Weights of a small transformer language model.
Size: 26 layers, width 256, 2 heads of 128, MLP 1024 tanh GELU, 20.7M parameters.
Training: a variant of Muon for these matrices, 11674 steps.
MLP neurons of a small language model. Each row is named by its layer, matrix (up: input weights) and neuron, and shows model dimensions 48-175. Each number is 500 + 25 x the weight over its row's rms, rounded and kept within 0 to 999. Numbers have three digits each.
Before each neuron's rows, "fires on" lists the tokens most often at its 100 highest values on Wikipedia text that the model never trained on. A number after a token or word is its count.

fires on: "ell" 91
L3.up154:493519507539540470525462527481510507477521506443511487514467554497505488501545484478545504528459517483502553507508530474538484474507537543497506523482465498519482475488549509521490505510569505533477428483521492523496533548496498487469504522480512495490507529511488497504522462512521492469514497509498505542517502573487521515498511462490461479474512464509467500450503573517493484545496

fires on: "it" 62, "et" 25, " at" 7, "t" 5
L7.up142:513489532512467498502449480504497550507534477464525513455562515486512478489470425499493472508493543499546518461506471500482495507489494514505474489523536512525525477530551471503511493490478536512517524489530449476524438533537538475493463546571472508499513507486483489480471429497519521499517514512480487508491548523498527493520487462485502545430495480505528475545527503506502510499515

fires on: " t" 40, "t" 31, "p" 8, "i" 4
L20.up663:549482511513517512477475507523506511494522484498538523525520482500475508515509514508514504496465499443494538519517471467493512486499537511489499510441463499517499543483503514505453509525504486523437493540479525482519478496476513505542510519538509505486495521492493518524498471490487518523498495471531477460487501472517523517492462494529549520440500466537463482543495486502541522545425

fires on: " " 45, "9" 19, "1" 13, "3" 8, "s" 4, "8" 4
L21.up904:483514501500535488518510547495534474484486485509518495488526478495512504508491440496497508511510508518511506490480557503552474470454514532523510505505476480535511533483533484477464485524500518503432493488511466506475501488509509497490523513536523484473475442504457487483507503532533533479470486487508559545509488486503513472504494472528523530466510517544461460536485531530490493499439

fires on: " " 91, "–" 4
L21.up654:538513489488497516495502544496476509485475477493548519478498522548526478486507479503546501524510496510487502491531445516464497523511497506500566494507489486542495510475500489516478487492502471489483525517506463546507510508535487538445484469474547490484503459458505534480513487488526495504494475480464508534503466542460444503527481511531476518520492495561500516505508506531487513494507

fires on: "mer" 20, "l" 17, "t" 8, "u" 7, "," 7, " and" 6
L20.up0:496470513438416558449464505499484493454491506490521462479495497481481512502528496484483510466495463507449507507526510519522491504459517510469485496511510485516525498510509497465545490489478487511511497444492486483506520511568522505507506516531471491537497503508519480496447494524552464497514481463550533506527479507415493479516521484531473492506512498509486497497516520513542536549530

fires on: "ie" 25, "a" 12, "it" 11, "ell" 11, "h" 9
L3.up948:497497535480481481473472527503516464481501468507492510494511508497488479507550486450510501498492517481484512458521518478517498502510482554493499530523521472520522477497521461500483508514488461480477517522491498542499458443494502509500493501503496503491448490561545486522514480528516511465503461542537506492486530516491516482492526522499523490486485477456494490488483455519469498546508

fires on: "%" 100
L3.up143:532495474510516478481476506498505503469499503505539482440504510474513498475481497486488522481504482463503486528478538505472522513497488451485507487504470432514508527502507505528491494493524524493493543506485489527538484537514484549507458569493455449473508534488544504501469497482506462522539513464471538456537475473481508505520491508503499491496526466506517534536489467511490538516510

fires on: "e" 39, " se" 22, "t" 15, "se" 10, "ot" 6, "st" 5
L7.up363:494494518500465488522494516546533486497539505501466515521487501477500517486518493454501491483468480504484453534508512462509513494498510521511507497499545529509492519522486516474528529511457544526468476476496497507492506459537522502452480486503491498492536489458496506461494509533534507466506543532499527523520502520489490467544479509484480512460527557454497507504486522458483483531505

fires on: "s" 21, "ed" 16, "d" 14, "k" 8, " d" 6, "th" 5
L20.up260:503483539499498477502532479497477474497486517474434489479508471506522498508501535489534483505518503557481473457507520498505476502461517487477533456535495536473522510477468528470492475461526521482519531500550515475523492451519514528511492491459560473517486506488422486502434490488476526506511510492503474527512483487502455528480555513478484515509534546554527470543484511520507470486529

fires on: "a" 18, "u" 10, "is" 9, "ar" 9, "ic" 8
L4.up583:522443502500487410513502518528428470507545500482516522518496507477439501456511521505507475544531476520478466488528531541499535531506520505470495489491496498494522541484484499495473512550515470488492503506443484513513528474562492480510505456488498463486489450513533499531545540519515515514497503514498484456487525453494492535492493501477483532491543471503525511524552480510477465532490

fires on: "," 97
L20.up711:496518516464467490463500460463488525468492494529533479521490491523541497493497504468498513490496483460471460497519519499499498529452508536466531528491546484517512491475512456485506526538491516513524430468501484491504509497572500488492477491510530538510479525480535499521497507531492530478508448489505440519512515496464498509476501414511449503563569522469504492500500525524495454510487

fires on: " " 64, "ou" 18, "iv" 14
L2.up207:553530512520497518483479487518460534516458474474511482504491519538535494527492465511537473551517524544501473481494469498521501501494500488504503459525529521547523493510475457473552491532493523479513512511493468534491519521478482485514522453479508472478495497519489519475515459542483479474478505508515526518425456520504464513528482496521480452528521499513525537496527501516424480516479

fires on: "ers" 75, "–" 12, "," 10
L2.up453:473471502490502475497487471466499538510485488473535484493510496510500534499503520513526494493497494500510521454510504501483486479467497555473510506549539516498486467498512483462503509494555537515490489486485511490531484496504512508479485522507507504511499546554494464506521503561501434478486458478473414505527504505468489485519521487472479482527540517500548515493544483527517505523511

fires on: "h" 25, "t" 16, " W" 13, " wh" 12, "a" 8, "5" 5
L20.up835:472527507499513482483517519522541478519525479499520559476505511494493480489512505488480554489514487478532460498499491479498513492478499494511493492542482476529474485534577494520500571522495521446472539456461504505490544519490478493461508521476494506500534448501523540499485511485453465470522510540544520495481483545518495515478470517472470487512469506568486527511506515510483473493491

fires on: "b" 17, "m" 12, "im" 7, " S" 7, "a" 7
L20.up423:501519498525493490539525505498508525540487436484488490483492464481535508505481527497515499531539479478522501448478547478563468503455523502470454491483481487518557460475509490483476507518489445499504487488507485479497488497511500512506518503537497563516494480499473538496553472490535513528509545487499504466479515497495472527486550487491482518509468517516478453486535472500522540524500

fires on: " " 34, "an" 16, "s" 8, "0" 8, "e" 7
L22.up300:508455492522507515486476537529534490511498500493527495473451545536500531498528490528533492513506497477460502505493489545464483483489511526438538500495522513528479488489524482520507497478510511483494480540486524472506514435464504515485459485495541472530495485444478511474507525487519512490513490478482522505476530506533483506512500528510485521526477482543451515481465498493481512500510

fires on: "on" 33, "all" 28, "igh" 6, "ight" 6, "R" 5, "N" 4
L4.up5:556551511523525488469496533473468509477507552502488470504508535507506492524497490485504464547510512503476504520532498504470515497484516480505524547522518535519448532486533521489506529520498521504513504468527522488466455524488440505512489540497559506509468460505488512505518449543490516495486501486499463474502520533500541466512505497462511464504524479503481509485519514482519524551538

fires on: "ell" 36, "er" 17, "i" 10, "u" 6, "ric" 4
L3.up997:530479473497489476467502500470473502513503471481511497468506512470509512482521549489513480499511521545491469494501507504508495486511521518511555488454513479481490469481497536541542504481536541546439505487488514504539482515499493473494530515505478506457441501555454538490526483505484475496492536506492454543523530506566507509463499501474487491487481508479507505519485512509507465523494

fires on: "d" 20, "t" 15, "b" 9, "il" 8, "or" 6
L20.up484:562503537477494520520500476495480525538514457504509486480531479513510521510528487498482492475538476527479504480498472514492478519472528505498510524481502551485483517517471478503507474547511450440491522485499510459477487468470496519524489469496523497499478530504466537569484492509522489468516477508547542488482504452509492483465550520515502563495512502502482510541533521506471486487481

fires on: "ie" 76, "ly" 19
L4.up222:508476492511464433493491498468491495468488480518489483554509507468459451504524481471512512560507505513469519536530480508452480541527526560505536489497486508494551499494492510539505523529514466504462536479492502483512461465468464497465524506490501468480507516506492548528487520503514491483519444558479536519476476526498518507499537516484507498522550482532487497496523497500528478540513

fires on: " G" 44, "r" 13, " g" 11, "G" 4
L21.up798:507513491505528489505479505479490489487520477533515510519509504540505480502487514513497503474544498496496526479527500502480459520478503514514522529512502546532486482504445486513469498522460523540496491479513490549487533506522485466529521560467517478483466470540539484474507457500494526483514512523470507477497512475480490599509470490484505487538497545514472486487503480497489553501446

fires on: "," 43, "=" 8, "il" 7, "o" 5, "is" 4
L20.up327:472518495459535521531520468474518471546514473471491528487489481499519503494536513490522524485480518487476495502493481492491522477487524523481512469483549482511527489507480487488566508515536545557485474507491546500503487536460521462514491511526484466504421494479488520493493521503547507461522454458488464483552503467511472491503467456480489519543531528504511481524508520477475480511490

fires on: "ip" 87, "ap" 13
L3.up134:476519509530507475494539505516532475490514442545510492449501510503524479473501465512496510505541482563537491528518523472496498505513481527488488510461498482477481524467491488527496540501533474473486500517482476477516490518554527549468465543481482479500459486496509510516486480557516515474410480515503493489481528497522449443513479490488539526487491518521496478464512509528460461469484

fires on: "c" 24, "ol" 15, "it" 8, "ic" 8, "f" 7, "p" 5
L20.up560:505472506467480516537490505492465511483507520545523476521496467485503458501496535482498545523517504488463502549504489450541461518508485527492501448473488495542500485489537477490530485525474517486524511457541527467471486488509458515532479475497493505503533552522454455506485503496535507538523508491527538539482506519461503507551533497476487528487497513500483497520537495504505527508548

fires on: "u" 65, "\n" 28
L7.up879:502495487459508499535469521470522511515500474480466512527517458480509530461574506477503510496483482507488520503530508513510452478478481448513476484483545489465529493488503501516528498481549536531475518503529508486542499474523476482529521491487517477507487479479567488494481562506521511538484508500498478497514476523516516481523482519475515498505484467486522518449463484485504501484517

fires on: "ro" 76, ":" 12
L7.up49:508447489475487528519513466501488488525498497491492476459480475529469557464510505490521513540479550520483528508494508468461502535472532501502523480508509493494484522508490422497553494488491530542479475495513525555529480500515494479491504481510466501502514493492473514451472500522502518503521500502480475521502507522536476503468475493496465522495526511485494526478514476468502555503541

fires on: "ary" 35, "k" 24, "ment" 16, "ated" 5, "ive" 5, "ing" 4
L3.up984:500462487467490461496525506466515509444494531469505535497473474511510468465510521515475514501515499520499490442529509484495517513489466504510477471506524530523544521502510508471509473479453509469485498473504485493516478503546481503524500478494499519522539471495516504525559519540479488545515488465573517499499468538502474459440483526480487493511509522497529484479589488456488561545538

fires on: " D" 25, " M" 11, "l" 10, " m" 10, " B" 7, "u" 5
L22.up328:520491486480498499523492457492452503540506472519511530480529484504517478504513512540484471522504489483495471531455524540531533506487494510527513527510507521474496502480522476486522490520535479490518460514488488496500545477515515503485504509448488506492522497490508491507465482497530462430483509472495487484483464508508451516520504517507450511460480536476539515550534521559479522531489

fires on: "0" 25, "2" 18, "3" 17, "5" 12, "8" 9, "1" 9
L19.up504:494480518481509494442502457518510505507508477522472506448510502498497513501509444505540501495489515495477501465448519488520520508510483472473500503440504549504519505492490496518504487529515491488518518483531506495443504513506524511494475484485459455480485480516509514515487555477499458499500471504509463461472539506510501489515506467492531498468505509562500572495531519522529485488521

fires on: " c" 22, " g" 21, "at" 18, " m" 7, "t" 6, " G" 5
L21.up536:484498483490549525466428498518485498489534493526507508492498478496515511489461482511495517512507494497457522513520466497502494507514465516501503454534499536539517511543486517494425516499456505512505469504468490498502487482507529474536531479488497463491499487493489504475487477447476497486546488494484505496501508483455489536508495527552494531512532487529504524514520495551482533502480

fires on: "c" 16, "t" 11, "ow" 8, "he" 6, "ol" 6, "ec" 6
L20.up786:464503505495463485511477509470500531518498507503500496499487481513511510510497496463528487504548508450486484555532511488534496482488508490489492445484507482489471508515498523467563474516495514459515472493512498493486468476449536509507506509484496454477482514517487480520502540479513457497550500491538524492485512513506507488505514480529493525484537485467508517545504475493541503421491

fires on: "d" 45, "b" 13, "v" 10, "ed" 10, " v" 7, "ad" 5
L22.up908:479502527541510501539508496454504530522475469511499452498539475555522508478472497468521499449484492488450512510546489507529496511491517530489467488514494573543513493476465486526514479530505475437499473491529464548493507476504499494508480518518475501507465542523506485523488508513504523524479486471500512457507466488490499469512523473507497520524507465515477448515534500474424523499522

fires on: "ill" 22, "ell" 18, "ust" 8, "il" 7, "ist" 6, "ch" 4
L7.up423:505476532468536503484502500494501491481442511489489523511501507519568492495480506505472479541527503468473513510477532484514461527460530523510516467506484530508510459521507514542528495490500490481475481533487521549485511553470479529504502508493480512499508494462476534537534488514519485477516463499496500503524484524451476505499478466488446499510498570540506534540475491475521527499472

fires on: "e" 25, "u" 25, "ore" 8, ".\n" 7, "re" 6, "ere" 4
L21.up457:486459509500483537474534545517466495561485486496513521511500477494504491512502507488521506520436487483506528476506476477507483521486472487482492546508541474494516488503484521483493507497470496499502447511535518523470501538518470525525535490500464480466444509490487500537512519510479468498439528480538530521469451488511468492513489455478524518481500508488500434495487511504468513510484

fires on: "m" 49, "k" 5, "e" 5, "ff" 4, "s" 4
L21.up649:489545470507505507489490510497515470532498543489472478496473495496515550505553467501487498462469497501527488468507488501525543521478490530523466533532506487496483503528482465525517494492507500510542491505470492489528494474491497531524488494521472487521462497480488478521532563518524464533479493501489496520529531490473541491505523532523434455492495483513497461478526477469512492542501

fires on: " " 37, " n" 13, " m" 9, " L" 7, " l" 6, " M" 5
L22.up900:517553485553480533494490524508449480549495481492513523478478477494489501520473513533480518468482517499472455545538540488498478516480545521506513489542480443538491512523488493474497513510539492467467458535520466521475540543527518499464458477529517485442490436477523551519494495508487462520498475460475496489490509511479493464560463514501468505494484462525482502493532486494479492515496

fires on: "ut" 27, ":" 17, " by" 10, "." 10, "ig" 7, "end" 6
L4.up821:516494530484498524479490497469506464473531489519487489473481526540517516485487528501504504533476507497544525455504477502474485517531517493485501534487527469481478533498551478507488524475529507499475479519536503514503504509524469479495507477544497504543498506443484449487513504526484569472492499447472468507475472528505486523506481471533508488539504509539521550462518480451505488477495

fires on: "y" 28, "ou" 14, "or" 12, "ar" 9, "ra" 6
L7.up476:526482480483527488460502477530513508490543505488520477518500517485495518491537489511518497537511528536492476497474480511521500506490504487510494512550460488503509532529459494495492509549502525582501447502505482500495464428489486511511502479468522453496502538522507509485507475482486506493525434531507506504454485469499441459489464483478472484516482509517488452539499489551494489470482

fires on: "er" 18, "is" 10, "i" 8, "g" 8, "ter" 8, "se" 7
L19.up333:505504507489496485474477480472438519514515474509510517525474524535507500512454528477517548493492475484498498506530508487501504518492563505487484486514499480519516492527530507508517524520484476473464478531514473477483484512485486509531576519529511493543477484458514514525492479494461474466476533501465485484547502480493517479529481518488486526496469491516505549520491501461491504538495

fires on: " f" 25, "a" 9, "un" 9, "u" 8, " F" 6, "n" 5
L19.up835:497512481435506509524481551510503491461497492541469505506528541496517542477491462525519552480500491510532472478510509517554488488480491528518503521521486498503525482482496504492518435453538501483474513492541499459472501513494537464551512512450509506500511509514509507486508496465514535462512486492495531538494542488519440509537499482451534499536496535479503493447542480493532493477512

fires on: " g" 16, " r" 14, " b" 13, "er" 10, " G" 6, "b" 6
L21.up156:510495440519507517524478482535456444463499509492473486495539506511487522502513488518491501488512478508519551518474504538506519505492499516499566502517462500526522501517512480482481476492472515489463505496512502541505477505481519479535519522513540477522490496539500491532507488501484522478526510532528454514495540473537533548494455474554487489477501513521479500477518531475441503536458

fires on: "ment" 69, " by" 8, "ter" 5
L4.up974:543535456514487524486507475454527480496477517495511498451514485496531508495525524505520522505511503514511498505474490502519532513457508509537478468516524526481502483528502504522524501447502561477485513534499484476509487468528430486528515497498509461524489466502496477477543485509483522526538468489555499474548481489524448488465448490486475478513521522502492494518552477490476484540492

fires on: "ie" 95, " de" 5
L3.up878:511505496540500497480483542506467513486501495495502508517503496475504463513507514474449518493521520474501468472558503546481467517491515550528534494496493521499518502497514453525475497505502507524473550488513484499506492502524519509474469501487483508493477478500480511494497568501494497489530468542495495506506469491518522502443496510488489545539520514505474475516518498483478521509532

fires on: "g" 36, "t" 29, "w" 10, "ut" 7, "c" 6, "st" 6
L7.up756:471472500525488530484489521511509454511504502461510498523514492505507571539510473517503505496468525497507453495532449474468492500471512527502497488502524492471498541493474522474533457462430481521470478516535486528475521503528558505499479515542487507485523488474495496495538507511517567503504532505513498557546517522440510494500487526465479452485516539482514508477521483483503501503506

fires on: "b" 41, "B" 41, " B" 16
L4.up423:478477492497461526591488526487455504487492485484518481484474524498485520522522452503511532496504550472501475498492494508500466543490504504496497507571535507554539545479532463488537489515461509504478515492499500518494521528485468496480499484487475490495494452492505483533484475471514514523487480493503518545540520481504481482514516534492469464474460499534528507500509505516500503523503

fires on: "9" 51, "5" 23, "8" 12
L2.up116:459509501501524509452493513481484492475481486514481507468495527509491450467526467492490550491483577490418508476485506531516451498485521515491516496497499535505519510459499454518537498510495523514479478504511482483497509524500502471481534494496470489490477490524518483495509518484494496524485532530460498447531511502516502466503468487515503499512504498518531524479525489466511500527478

fires on: " re" 29, "ri" 12, "il" 11, "u" 8, "or" 7
L20.up276:500546479526441509544487518464524484520537509495494508472512454491491455471561513470497512477496517509479486465475516505473483467499507480493508539442536495513482543493482492485490466515473536511461495485534492490500503489484515522526511455496523486500509489502480493519479511529486519507466506542528500490505467558473477481523496571486485515502487485473552555473503505540474487485518

fires on: "k" 34, "l" 32, "B" 15, "le" 7, " B" 6, "d" 4
L4.up386:462515468503471482565460520488462483492485494481510483503549512512498497533512467475509515464533537493494520502509482531529488496516460464535492518517523477494537503485528468549496473529542520563470492464499496501496521510501492510534502489479507491496464451476498476482482518490538473491465536462476498538508488511486487536506500503513491473467512456562476516529552479536532496527519

fires on: " D" 18, "d" 15, "ad" 12, "nd" 8, " R" 8, " d" 5
L22.up631:477487487503484439528513510478525526476483488515454473476531504507484521499531534488492523467525448487486519473522489537519432544464520487497505497529513538501498507488513530500513477502531496487503536515511457510457481497508478526496509507448496497488471533474480462495487499469487477521561497510506470460494451513481500484481543520475540517509494481494482502512510506515475477511514

fires on: " as" 44, ")," 15, "p" 8, "," 7, "ran" 6, "an" 6
L20.up277:518538484472505491470449461476474509533498477520510532502499503518523528509505511511515509511494506508494527496509473496508528516467520579558507548495485508500526500492516518494527527514495514507523449490526514510472476493524505510466464487526502508513452529529520550468504501523518493424479430485513483504486469488503486491505516495532491520495482500531532477496506506533491504504492

fires on: " " 47, "t" 12, "ost" 5, " (" 5, " \"" 5
L22.up819:496477503480478521495498493497522509442505504448542469481529532513509477507507526487546517526475501494538498478509483483476538507484504533523529492550462453579500523499483503543479491495483486500526489507518484549511481470487479532496487535499503485466458467503476521535495489508515486535517517533516495490527502512481465485497441507537454510493481506498528487518503516491477520515505

fires on: "ed" 26, "|---|---" 25, "le" 17, " B" 10, "op" 7, "ep" 5
L3.up683:489529500503445446527493564509477514490501504522426480497479487482487476477511481488495457493491503483518514538498448528489458493485490503507501498492513441489508508478530487473531464528521496522448519510519497530502486518469485521517490465472494515514489480474483430458496502461521518514523498490440498511486512534511511472548507508485518482523547464521539553551536473558500510508512

fires on: "s" 20, "i" 18, "a" 10, " |" 9, "us" 6, "h" 6
L7.up997:469523517470472476494554481526563522485516518503492541469495506495448516522518496490492532505482509521457501497492551505513457506520507491505478545481446491480543513481481466509528573524487545517487487532479516506510502579515488515513489486489509505490532457475522508475507504466485503492499509527566541472467481496496476493549497535490491476538535514526482500502510489478507490472497

fires on: " o" 18, " t" 17, " h" 16, " " 15, " n" 7, "i" 7
L19.up762:520486491460486515470513504522471523495526532473511484520474529515489519536458510502496493547473550515472493501513506535495488512456497499503529542469487463503543465483501479501500501531462529485481517490479464542472499493473500504486527515516513520466496492498535527488515486467522492533467494486515498471503524460538475514541541497529567480479517485496526435556512520442523494493478

fires on: " " 66, "4" 10, "8" 6, "7" 5, "5" 5
L20.up490:482520521486484494475498507528540474474451482484474486482520511504541500481462483480515552498493499515517479503472521505516473471475540496466518512490484516503522503472464500495556475509507531473507476490492489492466497518511512456527502494490527467450501474481475547503532517491472487499475471529509607529483525491489528547483463496472514536486500549510514527518537494513499491510495

fires on: "ie" 97
L2.up642:472519488557520512472476514505494522472527447522475524540508506469472478509496504455477534528524535456518475505534485471497475534513536546474488517505484505531517482479514528487456536491528458509477566515480478489482468453501506502524498544503545532509482456518539544525484516507465485483504498516493499508491445511478519515486524508473470505535506482427478498504529451484494523525517

fires on: " F" 19, " d" 9, " m" 9, " f" 8, ")" 7
L21.up614:525510487481494494485467532439529495469488473523488488505482467482514522485540485517523505491468467507500476524520474536512472493522497487503491499497493494487559504501467534479519478520514511427498489527502509496501535522513575480483487525480505480488473473481483532479481470508508559508497497494520464537519474513473481533492494478507524497532511483485507576468500441527521532466462

fires on: "==" 45, "2" 12, "0" 10, "." 7, ")" 4
L22.up892:465505511503502479491509434549543476516514479524486506501479490496522516480512470501461533509500493527479507513514535539537514498451505474462489543513523517501495509504482488513476519526488517513487506515525483496442487519564546511493499542552505491428507506518536513534489526497472509543511467477517505528485546511453475528491482478512515494518500464533559512518456495515498478474496

fires on: "ou" 80, "p" 11, "res" 4
L2.up6:511504500480521509478477493511476520467550502466558529540509496542531466498522519512496530490522494491476467478524519537467457458448477469493481498542479471491529515506490479491508527523446499534465469465498487519539474444514519557490477499485527481500479523433508518476524514519481490528551501518510524452486493503468517469507450483479515488529512495527493509502541492512475512517502

fires on: "%" 98
L2.up130:524469515490512518514471538517493498473430456510533468474456500494503485497482473537486531506467490520545514511507501482475454499466483465529521490490466506499534531500487517512494529517503522472473470464512530476520514463495474525494486555474513497490527474488526508456485471488515499476490572477512475476521519524489508500491520489508461522508567478479534549484522504497492535523532

fires on: " (" 32, " be" 13, "l" 9, " " 5
L20.up884:528464483513513506469464511499513454491528475490490523490480504483442524473519506514518503536506484507539518502509440499492527478508516520530531503476480513537493516489530531534493521462514536503534491524496515489472498490499473484468532489500501517480486485548526522532529466531554517479475517468546496515436504517477543495535483537462506486451501489507491501486498515561474517462542

fires on: "en" 20, "ies" 16, "he" 12, "s" 10, "es" 8
L4.up142:537542503483529519448495525540537508485525471495493576493490558491496491521513499471524467554492473462501495501519549534479469467458525518506466503529502531488508492442479513468526528500502480473543541504496510540499495509509545503486471544521472468524528486494477512503471500531496481477480484532505484506519461493526486490495471515500477534534510510518494508483536490498504492521490

fires on: "a" 14, "e" 11, "=" 10, "n" 8, ":" 7, " Ch" 5
L19.up574:495517474486491488488464510480514497513520505503457480490477501534508506495513500492450490526532496461524468482531455498567526480480502497513478537512503530526535490547501516457499547450524501465502459495492440449480485523490522505530507494509488474471504543494514505489544557512453488457518507488518516528518513466498490514516489516495495462536461531476522507463526501509491501483478

fires on: "b" 23, " be" 10, "um" 8, "im" 7, " as" 6, "0" 6
L19.up221:521484523539498510505513487488482502519495478470481466539511491489534482498534518497487526503546530506515445491468456578517489495467525524526467497485547447541454495467515485520506475465476441515508476476523482493510452516461513505487476526522538521481528522517505544460493472459534512543498517517504477486460500497493526498499523536473518482501474481534500442516533490486463521473471

fires on: " t" 32, "i" 18, "ent" 7, "o" 5, "ed" 4
L20.up219:536492471490511493496493466490497540465531456531493506496472491501490475540493526465487507514487522491477473495528498497455497523532512469509491556453501511502512490459535465461479501487470472510495512526489513524455501501476499547473485528509506508501499455508510478493516472498566494499524515483518499512551531421527540487489463491480536515508508522525487471505485521486501485545450

fires on: " and" 36, " to" 17, " ex" 9, ")" 9, "%" 9, "-" 4
L3.up260:492519552503493432480552483504496504506448505447509521496481464425493461470537457530495516487458475468525508480511503512490530451490495444512517521476486462489528517495481513516556498565466461534498573525533534477529477486519535495469502546511482504483545502509515501489497492485493476528480549522464499481513502467480504507520527535542502500504516495546564516473483479490468532550482

fires on: ":" 18, "," 16, " A" 12, " S" 10, ")" 7
L2.up580:501490504493496480478507492477512483540473520470465502497543535522503467483552491517473523466535515476537424505498526482465504501505513468484520472508568519490496500451501513508490520529460512530507486474454540554492500487468528543493509541494519512471482481468463510503455511516491486506526479472472504514467550463532484519484510505452488474515513507464479497512483532511503484558518

fires on: " A" 56, " M" 24, " m" 6, "0" 6, "ical" 5
L7.up400:515489476494470526506512490489498533492516476462502536522494486518509525489495522525494498506525494512509467487487493487489509522515482493515491504500498528489479488501525518540483497551554488510468478531525478536424517499470489485482515522455524477510544454485475483501505487491465483508507481523484525481478482535546457482518525533506520512500496488511570514490522453532449472510488

fires on: "ig" 36, "ess" 28, "ell" 11, "up" 10, " of" 5, " N" 4
L4.up130:475477529525515505505513535489507496518498529475558466484519560497493475459467449507494500458501491499486516543570536459515507523471478518498526495473500502460505486467485512517455477476508560469486493515556487493452533488523457450480525475457545450512527506516483527511501488515516486482496453502523499499516467506497476475457490477496475533482513481498506507490516487507477506530505

fires on: " |\n" 47, "ter" 15, "–" 6, ".\n" 4, ":" 4
L2.up681:520501538506466509454515503468500513457465485488424493482495485465516504506498500521483511493493524493489494480470484518521508515462499518457508493489521518496536510499514534505480475494533504485451493512492492483490444502508493511505535503504473535529499525481503552490526472473493534524511508453545478493527487487495507457482467520448516462465494481522521500520543495505517487513516

fires on: "ap" 84, " at" 14
L3.up763:479512557485487487525510513520558505501518493478522480498536493441541461483505462553496463514475528498542513492519548478475499470491477458495513521557518463504520485482512513538512513486519509467543534479496490467509494476578496501531470571532494525490456482515485499521486447520516477443492523479456512504475460491518501487522518469509500502496521514469529528459511488518465504499487

fires on: "ri" 19, "ric" 16, "en" 14, "C" 7, "ic" 6, "ul" 5
L4.up562:566503507499530474467509568461499501481480497490520503504494511484507506485481494511501530481503525517526512511509483485502559489460528511535503440456519507479530473478470491493506462464510493474521500483495519500520530485508495495487521506514466496530481538489482542511538486482501515480541513503462555494505481499502531471530472533517529527447507522494500542490490521508498452490485

fires on: ":" 36, "ur" 12, "or" 11, "um" 5, "ive" 5, "ate" 4
L3.up550:484451499486499513501518483465482495496521509483509550489532486487482526490470483480478501540529504517517536437521481481499475513514472497534458562525502475521477527496493482486538492455534499511493470493493482515511524521494490520520494532485481492504566516491505484491495482521478526484487486466558496513515541540533479466477500487458456515467534530464455501498515450478506564515512

fires on: "are" 13, "ar" 10, "al" 10, " s" 8, "ic" 6, "ct" 4
L20.up322:507432551507538459521496514480478480492537477488498516466491487468502498539505531515518499497469502572489504511481522514506531492532526509468478511516513485524490536511503477448472551480510465502510460489494471498525491476545524531484453494499526507470527481453504458568467511468496503518506489489497504501488499499472485481517535530508476522505490454512468516475510513507475473492502

fires on: "es" 89, "s" 10
L4.up118:480488498490503544484491514526516515516501493455528540483517504537492461489466531507484454544515505505434490492504523537526480510476488534486475483489457514462489498489470515499479508513507503524503497539443514522501497524462502506509450502527465480472487454470465514452461430488485501507508466552480496502515459486534480546521536522519483526508514499494509501506505469471479501473484

fires on: "k" 43, "d" 18, "end" 10, "s" 9, "t" 4
L7.up767:482517507499517504493490470499471465534515516521506484470497487524480546517512474487468460452498548508542483515504505541516528482478534485504525529551478496503504511511488513481541477497546497480517495509491559483489489445498486547493506449489467505522455523504480495494470547507491470537504497523497499507528474475475467541531484488504499538484522493512501506552535519509546471487493

fires on: "y" 17, "w" 10, "b" 10, " re" 8, "g" 7, " " 7
L19.up923:460541499478483531491468503507523517518483518478474468506482486545485543516478490489498482472523486477509483495470506504488522537481493513488483468490500518448542496513477494505524468554485524509479503488534470485474538475494516505490542540482526509504485497477483469488536481486527546516476512506517549559545484482453506457492491506492470520458575505524490522459518504548500500484530

fires on: "ell" 100
L2.up784:507482526511510483489484501469517474479501537468486542505489563502519498501532496511509482495511516513450516493507538500492464493517510507509509474459474469490504485515521529540493446474512526525457509523569482497492500550497466499465520549495485501508456518510483542505498530524504510446505444545516510493521506517540509508517508471511460481510489525519488479503491471509481483498501

fires on: ")" 20, "\n\n" 18, "4" 12, " A" 9, "en" 8
L2.up20:503502510519516511447488490444504520507459487473494503518488543494499499495482531491472464453485515500511516509502479487475456471505509474507479488478515539460513505502541530519469469486500535533470533506474481536513514456467513601499539488502518489460489495470478514496511539490484509532529498479468523500484510448501480528501493516511478521548515483475509530469502524507482511502442